config.yaml
n_layer: 9
d_model: 768
n_head: 12
n_kv_head: 12
head_dim: 64
d_mlp: 3072
vocab_size: 9898
activation: "gelu"
norm: "layernorm"
norm_place: "pre"
norm_eps: 1e-06
positions: "rope"
rope_base: 1000000.0
rope_fraction: 0.25
qk_norm: false
attn_scale: 0.125
bias: "qkv"
tie_embeddings: false
parallel_block: true
init: "uniform"
init_std_qkv: 0.0149
init_std_o: 0.00352
init_std_up: 0.0149
init_std_down: 0.00176
optimizer: "muon"
lr: 0.000914
beta1: 0.93
weight_decay: 0.24
lr_head: 0.00432
grad_clip: 2.0
warmup_steps: 200
schedule: "wsd"
decay_fraction: 0.72
decay_shape: "linear"
final_lr_fraction: 0.1
batch_tokens: 131072
seq_len: 1024
doc_mask: true
z_loss: 1e-05
train_tokens: 704800000
steps: 5378
dataset: "wikipedia_en"
MLP neurons of a small language model. Each row is named by its layer, matrix (up: input weights) and neuron, and shows model dimensions 272-399. Each number is 128 + 32 x the weight over its row's rms, rounded and kept within 0 to 255. Numbers have three digits each.
After each neuron's rows, "fires on" lists the tokens most often at its 100 highest values on Wikipedia text that the model never trained on. A number after a token or word is its count.

L5.up1805:163172097167140193125116075128148087105187170174136105135155165111064157128109183119141153110130098176103167150171107074116099112200119171146050112110092129090169125133141121186070126167103127155084102122105081106118143174103124135127198132186151135158122088161180123153181118143166157155085172169142144117061080108159093117153052143133171096126209110103119200136151179114089113129170
fires on: "R" 26, "7" 22, "n" 17, "j" 5

L5.up1317:188140176152036144063128119198098121117071135138107073117098090136137116118100096077068149091154148147204144152158110130113146163079126110228114109116167172068073098129138111152070141118149172130129160130100147161084150152103095125121195124114105099114107143124145107199192138156117138137042108101115143161159119095131139167124178075179104165154096099102169058173125107085143149145066
fires on: " in" 21, "S" 15, " Best" 11, " as" 9

L5.up2334:109107079187128162148099123140097112135174162091118163157140108127110118098126139146131176100125175187104079069097136154191192181130178176122122135144158160183153157092145165137147127141124133142114131113114162109102033108116133130161088153095127102138157108135096092177087079118162167132113094138149135191129129111140127122116109116186095114083196113148155113142131154154190118137121
fires on: "In" 22, "A" 8, " B" 8, " New" 7, "s" 6

L5.up2719:128117079068149128106143148098100130146124126208110059108110136150150110154145127152083138072107165153131093142083136091112155131123162137095145096152156165130081131144157098144127167168122093130169176137137144092131160151119127159171121053057143120083194174117122153098138197112073144133133158117211105176165169148081141225144151139121175131144103129171118122124069108040069098102138
fires on: "'" 38, " Fort" 8, "-" 6, " L" 4

L5.up984:119095169150153075104075098145110165139085144132128177114102101135150165077111084126138140131130128203113145127111092111122080115146083144129110064169143150069164107111068179164116072150109159125090085041093089150103131145126100139150153124181109130071152106108168145163119114167114178092020130154121111140151141108093107141197110120099128149131178198087090158058151148165125125154141
fires on: "1" 49, " Gu" 14, " gu" 6, "Gu" 5, "ig" 4

L5.up1209:163034149115112130143150149120129153147112111170143127182126116066148125150086176119127130121106169151111123172115177113111128121197139156208173163145175130173153133139117122111136218142135142065093126082126166130175141100158159137123151164096117091117104081080106159115112188116126133178095104126110109117103157098143106166097178142145114118061083127113167143130174082148191103161087
fires on: " " 25, " Bl" 8, "ud" 7, "bl" 5, " at" 5, " Candidate" 5

L5.up1709:188188153157170128105146111153079117111128169152121119112105080128092133154093104092106132136197196165124101083166136112112135095154136107142099127099120209130037084126155081084192126136104121112112109134151112215180116123161132116146105192105096167168105082194085101101140120101132203111116053180126103094141122088129171133102086117161143138112140081141178149115119209089094148091132
fires on: "S" 37, "s" 14, " S" 11

L5.up973:162115094170138129156136113162122055158089116146119144097143082140049078126123093156079080082174180124090145083130092161153172143116142198100108161142109107133096081146203076154161146118118148228102103210137128090140152174103121150145160139095099075059106157156149102121146171149158147095065110108047085097109077113085116168142138125118148102156140169156180045097138064150181100118185
fires on: "A" 25, " A" 11, "0" 10, " B" 8, " Digital" 7

L5.up2110:181128138110149178126157128134147162117139110085139133088139166104123151119155150146113097149108108135158164068105198172137113176142126157037111098129110139108065133152128147105157150142149144085146149168144181127135162146121148133108150103079079102112105172126135158110089124123134115146119147117201092091080134148154118152110097115142142120074168126138193155152094157143150168113158
fires on: ":" 35, " a" 13, "°" 10, " number" 5, "3" 4

L5.up2887:078138130131166145092142030163167095088174111086147200101171103105115098171092255111129130178143174130193085134110156164107090099143077138143080182086134146109172160124160190183107123132109118112156194154165198126155185055143088128120141173132150177089166163077108228104182121098085165128135174176145091082110164087126116077110148069153065154142127120123085155083132175112062186131127
fires on: " was" 22, " c" 17, " is" 11, " only" 7, " Count" 5, " be" 4

L5.up881:150097104103111136132103124144180131122137125121135069122122129160126084136088133119097070125106084109131138176154132109147118076139098126117118117141133111159109141202085117102137089121077119170103190135088132143119109150107115104105136159114067098130079149116193129180112091129119084209044145144157124153118163114129145164150174137088127133123151111147068126181158120118081208119130
fires on: " A" 28, "g" 7, " a" 5, " on" 5, "i" 4, "be" 4

L5.up1374:160197135121135123166081138177142172176122145127162182101152100085103177145147118141136134054134109136145094068102143117147140139106132127099104122142134141134131117149147120131139071112146116171078125082133151073160196091187080127125166101074108175150127102091121125179153100127154119152125110135132123104082164108138167120131193131168153107123173122111143117092134133153109117155167
fires on: "C" 35, "st" 12, " Sc" 10, " the" 9, "St" 7, " sc" 4

L5.up2497:095147173159129167129180065121140139105163113126155109185147133170133102113150108140083148101152113143186102166142063142095141145125067122115116107107093123156164047090122111114122071106101092108076089092100153146143100170133161066160108175094043151110076096137139111127105128100115096012130104179196154114164153143096116124083070164080125168145092125139096168090050155181125163051124
fires on: " under" 41, " re" 8, " on" 5, " over" 4

L5.up1801:115143182107062079142140160126140129123104095147146109168102084114120160130173113121085152175123151151065215160108100152151127170137124145150105182209118076145220097128126132130125061117104163157092154095120172096125135185097088165185135162083107142153154086156100086149122187119182150140169099136162128154123138102167180076094138148151145097060118108157137109131120117135158210111127
fires on: " on" 19, " first" 13, " con" 8, "ic" 7, "on" 5, "c" 5

L5.up630:112141101086148157170164116128134152135070137104109183070145122113149146158163080153138149112128107113108154089118130125102139059088113145096177117138152099140186115064174105137073114122137105103146141092151144176173158144111156165086148115198102079138124136087111099120136122111173144200177133140104139096106190103133118185177134113129134168097122117129184136109085157144183119117156
fires on: " a" 56, " " 12, "ill" 7, "0" 5

L5.up1692:137143136104112130118108150104117113162151079163084094157141156077089161217154105119118130157120121100111109161126112142136136149173091124092137109162156124137194138163147091153141067119164087154103147084160166121101115070167071150152140115140083145132166123112166072124087103121143102194073149139143095150133160149142132119098141150140106185106131083087161186151084143145119124081175
fires on: " out" 16, " March" 12, " Mar" 11, " up" 7, " Kir" 6, " Far" 5

L5.up2476:143185129112119192079166143181169188116127081125171172108123164109150146129115171154173100105122097076096137098142152113144125102156157168115153155130105072124096100107162123104109114176134091086120156113112157136113141079080144113172099114120169155146102082132096119069103129147116152096077144114127172146076132059157143118106158104123141073148125105113097119172150169162124137130167
fires on: " E" 37, "E" 30, "st" 8